{
  "n_layer": 24,
  "n_head": 10,
  "d_mlp": 832,
  "qk_norm": true,
  "attn_scale": 0.177,
  "tie_embeddings": true,
  "init_std_qkv": 0.0321,
  "lr": 0.0103,
  "grad_clip": 2.0,
  "warmup_steps": 0,
  "schedule": "wsd",
  "decay_fraction": 0.74
}
MLP neurons of a small language model. Each row is named by its layer, matrix (down: output weights) and neuron, and shows model dimensions 48-303. Each number is 500 + 25 x the weight over its row's rms, rounded and kept within 0 to 999. Numbers have three digits each. A neuron's up and down rows have the sign that makes its largest values positive.
Before each neuron's rows, "raises" lists the tokens whose logits its output raises most directly, leaving later layers aside.

raises: "=", "-", "St", "General", " |"
L2.down760:496477457521539495499499484502485467487478476482480510502472481512504486506487514487513503494470507508519526484517505497477540515511505492505507489505500520490488522516508483517483482529501495499507481496490510499533476525477499516492480501484501503500502499501516505490521512496508511487545488526510503491519482511521511491499527491505520500503481500528509492496502495505497524482507508478493482500482487522481495526512490541505419484508494491509512520515508494504542497518527508509471485491532502506512531506510490505507481508493494523485512498486489479504505521514500527495477491535458506494490489501502477489496477514478498525512506512503477496503521478485508493506479476495492499492475534489487464502498490493507496500489510485510509485502518479505496502517500513

raises: "'", "’", " and", " itself", " themselves"
L9.down264:496473517497505457465423488491496557476475484488485526490498508539494466480483511526537531503502549531509539479497535469495531491551478519445482514522503499533520499530500512477522457503496493505481531455522506469487458499522470491520513504509490529504488542472503493498468511499477488453515499518551504490469464497506510482464484512482488477452524518502503497497464541549527497502528499504528485460498475513503479524481545477474459541465501455465499517495470499505477550558529513485527494516503520473512510497509465518504508521492512452494507516504495503509473513487534491535488500512527523458539500464531569480490507527493514529498516538514513473460523513528473519468524516514504471531532508534541514514512521484529535525472487539504513451485549469483495507490499488

raises: "ki", "ng", "s", "n", "ken"
L3.down46:567513489476510458489491552465518498484465492492498519537493487478493471454466509511513492489489488502487512518503507491534503477521435513458484505494520489489501490450514500507518508558465504475484496533495455494514503482473436541459514500518533541473518501497513480472523494475473485480496489497515529525437514474497548524506517454498506522565518500505504513484538519513508519504482453483544523477499522511491472489517483503490489515503464512469493488452493514472550500547477493505533465494472558470538478483510501513460488532557526525498502530524514564492498482519531470485475491474527518494520476491488506449470486506461484527489498516552534473531524528496510510527511453466492483495487502531452508513478508527515527519509466506491447557505485475475510501485514497

raises: " of", "rag", "umn", " lives", "us"
L10.down643:510493498492522524524474553532539475545508525495516517524510513443481515505559497461507467447501516496517484498485537471508507493518528483505503519506493500514546537539482538539489503543515456520505509492484506525478472524515521502479466475506516521528514495471528530495462544483517469560486485523476508457492532521530474500512482505467487453484478486478491506443527473487529506485497492509494497494448475510504487522479485524462511530500545493507482519480479503468482494465523550484494488507544542553456501496534450463433498478455477473478486483486483498523474472483512520532505508491490501535480483522487489539511477481455499482528456504522483492493483532536547503509488497467499503489479503485500516499491468520510492527508540485542522491495510519513531481520533495

raises: "ty", "er", "ger", "ter", "gers"
L19.down336:501502514536479438524497518478503480547455493445498476492513488546486520522469488513476501539494549501504505483458493477510449438525518468524484511461503520475513519498485503480520508532501503509538511515472509510488489516470504449487486499515499507529495496472492499466449485508499494551544502550482488498485493495465436506505503515518516511538498493480502505461495463508486517485481483516527520507537498566495518527522496479487409527513480493530508511519521474482532466534528513513541487517506467514493471512529506505470502472487480497469519472503488515508528521535467494491527499506530489553475483510513506504476511495517491491454478481505491486465500538486489484485488440521505526475480515501494493525481462473521490498530454482507509495528518503508532521498548513

raises: " were", " are", " include", " have", " including"
L8.down557:564488537513474486532496506540505496549491506475515513451512469503511476475449498496539494491478520497511493493535508523502458462502487545514472452451574537436500521532480496490461523521482509501484493535473499480532464533528489430489506473525504452501489531487494514458492465505514497496481512487488512465462505492500505463496457509517518472502515565474482508507473466525481519475529476476527506410511486462493471501489477489511472505524522528501496483516509517479463528493496531477498502506505523517500526493506504488488503480466508497463510519492468497481476472504514499495495489502494510486470512523478454532517505471503441472520471523506465475480491523548536495544543443522509483497475506481517504515540533500517531498512484495467494468493495457529524456516565539

raises: " their", " themselves", " its", " them", " any"
L11.down727:510497487490536538491495493556490503485458491470519513469525524541490485502565513540482464553477494520541548530512533510461473474558428485558501543493445535441439480502522543485525486487472507498520514467492466531511440505520539496474497504528482444468514511513522544474521509467486471484489499505524490534493462504526510471530481478456514500491498526488501486519490478499505495513498569485517489478520513500501474461480471479524522480505516523482526493513536498500483477511531514469451491508491509499511500482490471516479498513499497476525532484492491545536475514501530493528500474504520532502490466456516419533504542467511497506479503512506502517485479505502514512490541529467532482523497498489529448458487498506482505479487463502507500462492459473473463516518470504

raises: "enc", "ere", "er", "ier", "aro"
L9.down470:527533497481490483476501519531471482496514491475467487534494476496532534525513492482488486469522490510529482522505504533509506505516491482537474482446509507527505460494484537478542507496473517494463463494494471485509525469528504484432507451492543516534477459493461466516486548525556464510509494474496515520501506488476533474510490528460484538488450522475459516504496529440492518491500489576480449489458487558489482501536477514478504485498519468495502510519504505493459503483526508532489501481495462491494481500482498501525499520429493502492490496512468531479490504452505518511440504469519501503521556493490480478508524485500497530536446467493472510426489497475488486457489490471472490479449493500499490512479528447533464478500511533515504507552520525520506499480498489

raises: " mi", " k", " km", " na", " y"
L20.down724:480478550534474502504511493485502546480501549472468522465502530542517487481489468499516521489494475497511510549495527484494484517515532472510473491482513470511466561470495513476500528483543467472528486493509530539471515510455465517484445464504505508486532504533526537492512486474511484494482480506501495487513490531509464503489442502542533514545507490494492526477512491475493482494504494493489511520528499511526503482500496484482447471472507536493520512470503484537486551488496524514492563533475522466506517528526468528484478405505499501520510458543498497557491508506479492504485472452472512531495485516485467492474507483499504485517487513492475579474468510512551531520511523489496522526526527502459493447512459514511543503515512528564490494501501474568515517512482515

raises: " continue", " include", " have", " remain", " come"
L21.down619:562429533490516517460508504484510510507450508544498480496492518459474467512481541492519492527492503560514478484534486475526518523517487515551485513519511481490541505510515533528510474504515477547515483499507496512523462531500523501494487482505488483487498541541501549465491475503491479521495532467488499462507546487521484484518488490504511504507518466463466535490500506486523533551489471505469496450517452480502476473477492482461469542476494506500492480492501489493459494541492523501531502489489469483504482470545520522498489491490491465481521513533531490492480512512475486516477528493479512495467498479482491527479503473502486460521458496490462486502495506514507532519533467545546505531492529472479454495491516506487464517530464457497534534468486507516496472501543517

raises: " as", " through", " in", " though", " with"
L10.down73:480481440479510475491524538523500535540534506541515509471488498476513477500511481481527505486509498508495514516496506526505462511435474532499470525499489534543493487491559494501505489501498499495502461484492495446495489471528508439518519454494471497446547499520504497493512532494498461455532482468514511480466457523514543489496475485477484525488496500471505510482506500474505480500532485461510527506560478521491518500496477493507459496522542462536440483536550477477501532477501465471517515493530500484530508523507494536496522518500512499475497510535508483488522512460496506519509524538508497494504521504494486446504487499512515520518523486472524498532465492518564535483525517503520485509462499494461491477542516474481487527537505538483540522475508486462481575499489508

raises: " was", " is", " has", " also", " could"
L15.down186:479519488544495532484478499482528487515456537479529474523446512529487496467463494500513514460545514487490520488487484477485519473526494514544519485508516464456484501487496496515502511518507499502434532506511508498506475509515469520552484521488508520490502526458505478578466550502539479498502480525506486515525452495457453534515508499502500487450530548502514540535486517468493484534504502509499522496503476495449505533474517499493492484500463517487505491500491520489486514513518506510439490495468512500548534485474494476490537518524492474524510508467505480533482499532548524473546456498513490462550508481508510562510505471464483500458524521495531512519469503519422540482504506481480531520540471495496509454504533495501478515496498505495490525512524478529519503517535540

raises: " until", " -", " to", " through", " –"
L21.down345:491525499485523581549514489518491505533496495498501511473498529494468475557507489485550517479491490505498526496466477532489502521509511512466521519478498556560512548525486494488516482507529473500502498505478454515475473518472525481493532485525499503499577464498498519473536525527472530539444469494508508508520522529508529528528505579455521528533544486497497487480504503540512489566489514505481526510497501482482525513505507541480483513480533492522528498528466517487530514529504520495538490502517516499519489489509534530489448500488549526515461530503509490511493509517495537529485516471491481504474493492488496480486486460514526538553498485512472481465497467465485496502476537505498482490499506519495510510519473499472532531467491522506516456559497565534498521506479485

raises: "ee", "ees", "er", "or", "iff"
L20.down293:478479512502490509499469469538492507461487506479501483468490536449516521510534462475487475495529482526518479476487524484525528467534511474486493504490495515467477467486504523457516510495485502546501501523514511470446465509494481456478490454479504511510519476496508557497460540569498544523541468491534533495486496448507496465493531513503486482461494446490465504512452513459460487497526513512500492474447503509536496521527557491509450524531516482532504479507519511520512479499489486525521489469485487526522491477481536453510471520493528497495532490453497497504539474531530534541497549460510508505512474501476492495490476524494518490523495537515506498515508519536532483498532520501455487476502451505523499501529521495526508502497496460465513504572514490504495516530526475

raises: " while", " and", ",", " who", "."
L16.down267:498417494531493500528520510536465508516530515507484448486460477504515467486491485450534502469492499484517524540477546472478513519497522455511453488496516541535497492503484469511507513552506515453477499493463525475480508533496545506541486538544516492481491506520514497471500520540513488497523489505499525538495479476484449520480480499470536544461467567504497505510491493504503509489549472532505522501517457526460521508513486499511541516522504480492506499523495505468496522493468522503501520493519527510544503514469473472463559514506524499499458502518479476488523546503520491470539501487497503532513516495507466505546511490525484526473522559535506479470540483500528474545505483530564473492514483501520508528511524493515533550483508497501499486505528510518521472492490477

raises: " between", " their", "ness", " among", " them"
L16.down35:469457526535517523566473475522508493522481541494534434537456500496480468499517490493499439511445508469521512508507492484490501488543498504510529471512489553482491476529492528506505488483463505518491486502494514489452495530481494473521520514529482500530508476504499510525499496532489499519464486519550475486485552486525501488531486495505520481539499522509517493504527464505503533504487548496504539503528487511480507469482477498547492518512491496505500512511489500454486542482509529481467505453492490489504452510512502486482476508476521481482488444510506495522501523463472519531479500507481513445510446524510482497469521462473481553505484515483477500473497491507443487502517540470487563517531478472514531494473530497453529494480472463446471551468468513530498475510457491

raises: " The", " However", " While", " When", " These"
L10.down538:486520529520466522516525495510505475520493481478470509522511567498515489526516487530483501495495521491484530506546522489561515482543501514525519523495515504503509489508488469483472477509476448473512547466478514498523519495559519516503530499482552514533481526493487450500497477496503546509497505487488505516482471502510466540551483521488500514515500458505496525494539503496508484523480508503485469509491486483488495481506532498511507460498486443468491482507491481500473504512459535455534509486495475493458503510507532460494524513492472498501462504481491477502466483561471484518498516537512528501511514474521517505516523493492490489513450507508511519500536492507530507482466517484490511513462496479534490474522487521479497540523500494509443508501514522551529553473491492

raises: "ite", "ited", "ites", "ipa", "atic"
L20.down488:504513527492515523469519502506543531509485535528510488502521517520532493488514444494512515465457503502516455483504500503549479520481410489540513453532471517510555504478498507506494525497494505520492539499523533485482502498486463492509531544482502507531511516463503519495438495498452525451510527506511525509498470531510432517492495530515459519479491470515472496495509492550501483525508485501492517485501539460530506519542554511459555462476497528499530474515507525535478483442535543459488512495508484536489482498540502486496494475507509529495477510493446496537474486522483460505498478520499464496481483540493482486484497493522517500503501511467500456518526524492534469441491510519489501490439462486543521478481562517459523468514493492488502463479525481508490505508511547

raises: " him", " them", " their", " themselves", " any"
L11.down221:468510465456544507466529506510556512498417491499526513484502521565515500519527501532461492505479492528525484501488531489484506498509460479542521553489455517513463498503528505483533495470474482476504513460517462536481480497524518514515492514523473442494497539485529480473539507410530466498506489529518464542496502496487495480528482509468503511453534501525515477538492478485488482520496544490484532510493526497512482476520492500503532490470506519518536527490512527497483495467480524464400472489540485493522516497525480489495473511462523491529530480481480546526518511495491507491503434520519545490521456466517477490506501513461500540495491516510511528485510505479517520477545522472518509518530483525525476458492522512477494504466532511508463470508480495486473475509476477

raises: " and", "\n", " while", "\n\n", " couple"
L15.down422:481517499493517492485506523473514501504537488457517505482517502471493506503517499511503517465452443487545521510487487517515532490492483508505493517464507514486480451507465499487500533470473458481483500502497505493489491516510534474505495454499491506491471516502519501425549537520467543462463507512495515481491502504447482549485477513489483513487503520481517487491479500508497544504503474523514529510482483548533498427426567510472457542508521465475454504516501554460481492528515501521505489471465520469449528491526466488493543506495524501527463516502485480505481468519492510472507502487532485520480479504542506474516525516499508468476493541500508558467481489484483484523449511491499554489529493473502487537468509480493486454514490519503501475534493505527500517473429533

raises: "ns", "ning", "nal", "ney", " many"
L19.down370:493489502473520502497488507503484513526529506473543491488504523516445471491510482559532484519518552540485514490480463484486507511501513507523537451515454527491495493484477508552546487495482489437469497451533483484559466525503508517542493502482508539551543488523498469528525544468486498509534485511494461481516473447515514535519510544507486448512485496494487493472528538511493468460503511498542502492531506467466505507485530472469542466472488533522488496480531532443506482481521525508488484515486503523464590524492542491505518522458495533485496514484520496492496476545496493492489500506535504508457510457498522509480487506516510489506505504496515516504507483496463481494454516495506489516473517498478517537540497518545501452549487450496486542467489503530481517530533491

raises: " take", " continue", " appear", " come", " have"
L15.down1:563459506465522509476510476534518512484435520489460486496506493473509516509493566492493498522485507535460513469531477473522464530508488537522535485491495529504493486545534545470510483509487457515507511506477524469531460508482473497478514466528477463496481511491540522459481461518486493476495514480507499460497535475502524483488466499544502525543459496488479488485513509484524506516481496466508512466526475497525457503478481438478476527469531508459514498472508468496434532534528511476498493512497460451495499483545510500498470508479519503519496552478510502516501507500480505509473492471499509487495513490499498489504500550481493484480510495494509482545523499543559511505514513506525456524472514463532467485544491497471518533525470520508531523459473495527520488496511512

raises: "id", "ean", "ite", "ery", "ird"
L2.down157:501516510518483503499430524450500487528482531472497475484541489483507494480468490466487496513513437496487513502510558517522499500501443489506511490496511551448532522432471540489505524502488495479539492477489519489468510526453490501464516508519508463515501510498497494448527501479519535496470470532503515449533479537446475483527467447507523489539503502494541470499506498501457519496502496481473513520533478516494501510501506467525450465471530494498493520484501492454497513510523479507483490487492502469487485512487503540474458515523530472517497504476521466442500548454498502534496532514486505462541514520544474488502497487505527515471500489514521500494475501502468521501462479534488548488462486507489526459482470471534552486492503478503476505548492514461559495489484479

raises: "ti", "tor", "ted", "ting", "nt"
L21.down147:508528488483502488470471546452508448476470509545505509492563486481512503488469476521479458463528560511456522505508554462527469484476554525482514498527505498500486500463503520481506554507551528480519515458517513486567519537497474487482513495536478525494472465487517525486517449501516503536506511533493537502509458505499506520536504513479507512516523481439481513435474480550510468521496513522488488505458508510437493515507553535484517550469526520484534505490547506512487524510502470508529484488483540453497518531523521537480489421520523492507475478490510505481537535519519503491559534530480492471520502531508487479541549488489484504492523477509494476487480523545497521477509517497513496453508473484530469527510491539488533496522527488505516471491522504507497477483474506

raises: " was", " died", " had", " appeared", " remained"
L19.down619:479521482491478526563514496507489491496487492471517470528532493515512493518502506497468521490524535462515518471479523500480473515560476493494490515466515492516479534461473494547473508495553539517470538492480483482466484547491523479498527506518499458484499542459472530507510472531497517435454543459499500450524489501478488535492470512522486484455538471474469456524484513496554486463493514557511514472468492512438503497470522495493545512500448502505524480452517492530478487476484499505453502458471545504531548478458514496508500483470456499516514543533513474460484465473513525501490485511463500524522487515467500498486472501504503481544470492516462538496493514494467498517476503469484483482529477540504477490502504487518485508489499477539476476506516492473516531513503502

raises: " husband", " wife", " whom", " career", " father"
L8.down121:489507504478531478487538514519495490548543482536484506514444528505504497509506506544498516483498513519476504494518540513517499456497557463533485486509503495473474519536504485489487511501484535483482571480475499489505477462534506467492499500510483479547476463489494497479495490475495495480481508508469498471506488476463489511516477479488491470495472454530520506570521494487481529533493469506509500566535501486497524475528469511476502519520458502500451472509481486509469512514486499552469495467466538457523503524501490508449455490455503484481469460485518496484476492509522488450517493530481491506469496475520459488435512482498548488540458528505537503501559528497501468475551501463557480487518497495452523523459531528513512477459556518481540539470502495476497446508513539

raises: " were", " are", " have", " include", "hip"
L8.down634:572482476541479469494491539523461514507488516491475527473510526473513470487474510517515495480524530526493539506505503514446489513491477556538468474496523528522527476548468511510505506506526458530488518508460499480508471551473490467506465497479499488516511543482525542491448460517499510500508491509512501496459536533506501468486499510517528524504506498446499545534486491509515477485485473489530472507530452503495479484491488492479487544498527463477509503510478482533470509492538501491546525539455530472532469478449470496457512497457496468482464507516453488488493493511479481516519487495508496480517532486474454563481492477513475486492523543514493477474516527539514489511518454483546488547489510488538506526526545518503490554486508513468538466483486446546545483490509469

raises: "ines", "ine", "ined", "ina", "yd"
L21.down704:516492494476482512478504458498525485483528512508525485514507516509533493465500476537528481511510551525523514502510490532526453529471507474513472485509495485496476497505485510511504510554511536488554503477471498502515531509487464537529544561466509501500521554484489497490526508500505530505483489464490523474489485521517500506466476521535505485478498492523495458478535530486550477446547469490485485496514484478486518450542496550477533488495527500477524493503517493486459541525544502507503502482472482500522517488481568499464499511533497478472492516521516506518497465496525521494528511534487528529530458533489536511478510454431509475503465462515514513508506512429525505466496528505492508496509454480508466532470455506561470540468532496481543516536471470544523514502479459

raises: " them", " the", " him", " see", " each"
L15.down789:471534488501514478492479472546496495516483474448522479447486468538511490471526512521526478539498473493527466529481520463479455509504497432502517541548503530522509517492515479455491479457493531426532492484507515518498460477555501569505478534531513505503478482481511507500521500473515493499539538540480460505518534520513468530550487522479508501466484544479499487482480455505460494512478521488538510546453466491549464473523494469527468500517528504498529509515526537490505503492477562480438489495502451471534482518489498486493527525493497507500496502472482509491488484497480512494480460529519547488486523527527529504467558490499477482508507528507513527509538510475506477463560503505494494471495472513526495497472535541523537489463512500507474499481492525481508483459493501

raises: "e", "ely", "more", "te", "on"
L20.down224:498535510468515495472522509468500541453528518529511464507503482503463512521560490494518496505488497506504487490502502517519528498480487492463505531496497466471519481494523507525492504557492493490510520472508524489505508540490500494469527471489478533522507495496531501571509465475478468523526517508460481470521542509547506527522515504536474497525569493513500502560472540455479511484480489477503454520516451489501509492513504553520537466499489507498521477482514507499479499501517506440508526486490471536584512527523512525485495513511505453514541484535503499547503506489472520544511490538492574523446496482516517489518545470541520483495451476490496487494532450491485483504477517501504519552512536561506453480541539491505481496466465506540474495552500486539478471473508506

raises: " was", " has", " is", " remained", " began"
L10.down190:509503505544509516477491470448549512496499535458526498544491496504452503444497511504497547510534568504510484475495526458483466504547485526514516501501524482445495509468442505539516478515522483486491537485501530513465492509488473508486484460485497468502482510488511526525455519554523482532504503563474471491511484524448439509482499459481499466503539508501476507544513493511498494567514499588485497489531511480491476474499545539501453519489448531495487486483503543526525508543497465502470500495473523487535506466532477499495505512464493500509534512469532510501486470538499491499508458499488523454458493470530539533508511507515501482472437532504488516514517502525473504563530502490456473496551488517461486459499512510517482485491529484489497479479495472490500502515514496

raises: "ry", "ric", "rica", "ral", "ri"
L10.down291:494516497534535503497478545467500485479493504497469537442525504482452521496481501506524482464513525512529471499550452505555509484465499524519511504505495590513477461544462508472535502468492487528485490520501503474505525524526512473455485517468504474494493520515526529511526513524537521524486500474529499492511469526475473509463564516485439557527502471516432480505493526494543464479496496506520493502496523483513431480485461484508521517514499492468475508500483484458512479468488528483500522542509549515518507505510493503501485476540500478532534496510502490505465457504491513521508469477516491506511504494545475525488463523504527501520467516534480522487544472502505483509491503504504507535514473543493538496464487498505483455458457530512504479510510518510443481498511476

raises: " was", " is", " serves", " has", " acts"
L16.down202:476553488500460494510496505516550491483522507547494509506477502509534505504514488488532545497551477507517492456510514493524533501498513439503541522497499452522481558506502464492531480515514506502497553501526502538498530457494549514526493506480465543483524501503437432547523526547523510512508524525488474521482519532492499499513541494457503464475512498475511483486489533465473490516524491527517499533466508491512538527504465554506484489510448494484478461515506508566526499481493473512485472501504495506488495495467525499502528509522486501466469454505483476504490489495488520507494528518493529519488462498498485477480453487489540524510533532526509460496500468449460512502484479499473501475532448534441507512498492506516483492479562531437524531493482488475497520499485489

raises: "ass", "lic", "ani", "ress", "aj"
L20.down49:501561454465541486477489493470504514496531501496494511523488555477505488498496483518507541480456457490518480516516519508511466489529478563500544491509510540466489508542544490508489505500469511487467519509465480515498503502496485473490499501514504516459545466504473482513498484479481510541479512521513477508483507432471500506502566498515491473547495536501502521540493526498497490509457479530491515464564562505535511465525515483477504452518469534491475495485478484478471469505501549514530500489475502479523512501506518501493530529527482524469480543489519497516498506475480543473490487559522488518488491483472486492499484489512447494475524448533499555519534434481532469521526501513497492511485468501497503496491532494544442493511498549476509523516456499515468454531527476

raises: " to", " when", " with", " and", " in"
L16.down564:476535487514517529522513548559536486515510475515498501479492513485492498538509495514489462532468486473485499536484520524505481502501510459484470504507507525486459472476518480477501497494475501436496465493481505518491504457508548507506527523510537553496485523499520515455499499474521472473488514505507538510506410530510507504524501518538492539462476533485523482479480492547482496463523504474517513522549505536516521480498461464523504467491526473488515523513479494454514496531452518487502485480521538520532503485469540461489469483529534492541491472556464524476517495509491555490499526479493483508485531491492477501508505482488520544499536523525496535510539548477532496521540490501555523490454507501553482510523504516502526527492474520460515446500495458528502474471513497

raises: " However", " During", "\n\n", " This", " These"
L8.down442:450495486517505463463522492534456482503528522497503476489513501473522493519502465497478516511507506534511502508532486515465488477500512516524533492509467485467505453503486487489444485489491506475489524473520490524519478501500520496479508489529481526471490509508484481490510487487514449476487523508549492508474462497531504515508510466489507466507492516502531481538530458494523478505525491483440501501500480506522461504522518478489516493483513482511490512503507484512492501523504500481537501498501507463533513488522503481525481518511515500544476521501481456500482502490495496517542509546505498493524466483502504519489501521494455492481474519465508489475497510504508528464515499533491524496467514436467431531491481507517499503512486484533498508496514479480496542467524515

raises: "ines", "ine", "ini", "ina", "ino"
L21.down671:517479516482492491481520530481523479470492461517523532446490486483542462471538494452503499450487506476440496529472456559537507510494485510497521505504488511528538469529531488494503500483515514469529508458500542526497492461525517527509501506507521475472547497478518469541459570503498503511448488486468502524468468496532513495492507551474481533500511493480456468441557456497510513473478524509493504497452489476483507467502469541505483537451464490505500474498536502492456484499494527492491511541491484500491484539475522487498483518476498483535489504488471479474480472498492502491514502484474482528490488512540523510518476470497482484468478482501517453570516490506517502503514537495497490534528510497524495467512520472488507518495529532440469521494490477497489508445478477

raises: "se", "tt", "ss", "mp", "tle"
L10.down382:502479522499484477469526510501521503425493486518458525531477528453490518484452465491480477473455500478457482508462483499505526452503473483475523482475496505523480493488523480503529465499460498510492520484473492478504490460472505489516459431492491480433539533495524495482532462500496494502499524548498443455528493494519519495465476508506471469527492512491516495502464466495494505430499533488488500501498489524497472512443474489527470492513485471527501522510528486480493491522470494481441518512516572513508510433489537485530553497511495519489519507489478461550520513473486486499525479502539467526525465514517560518540466464547515477472454490504475511529516478497512535519482525484493479523531506545480522503502535469494474497513495467504533520511531531474518495519513517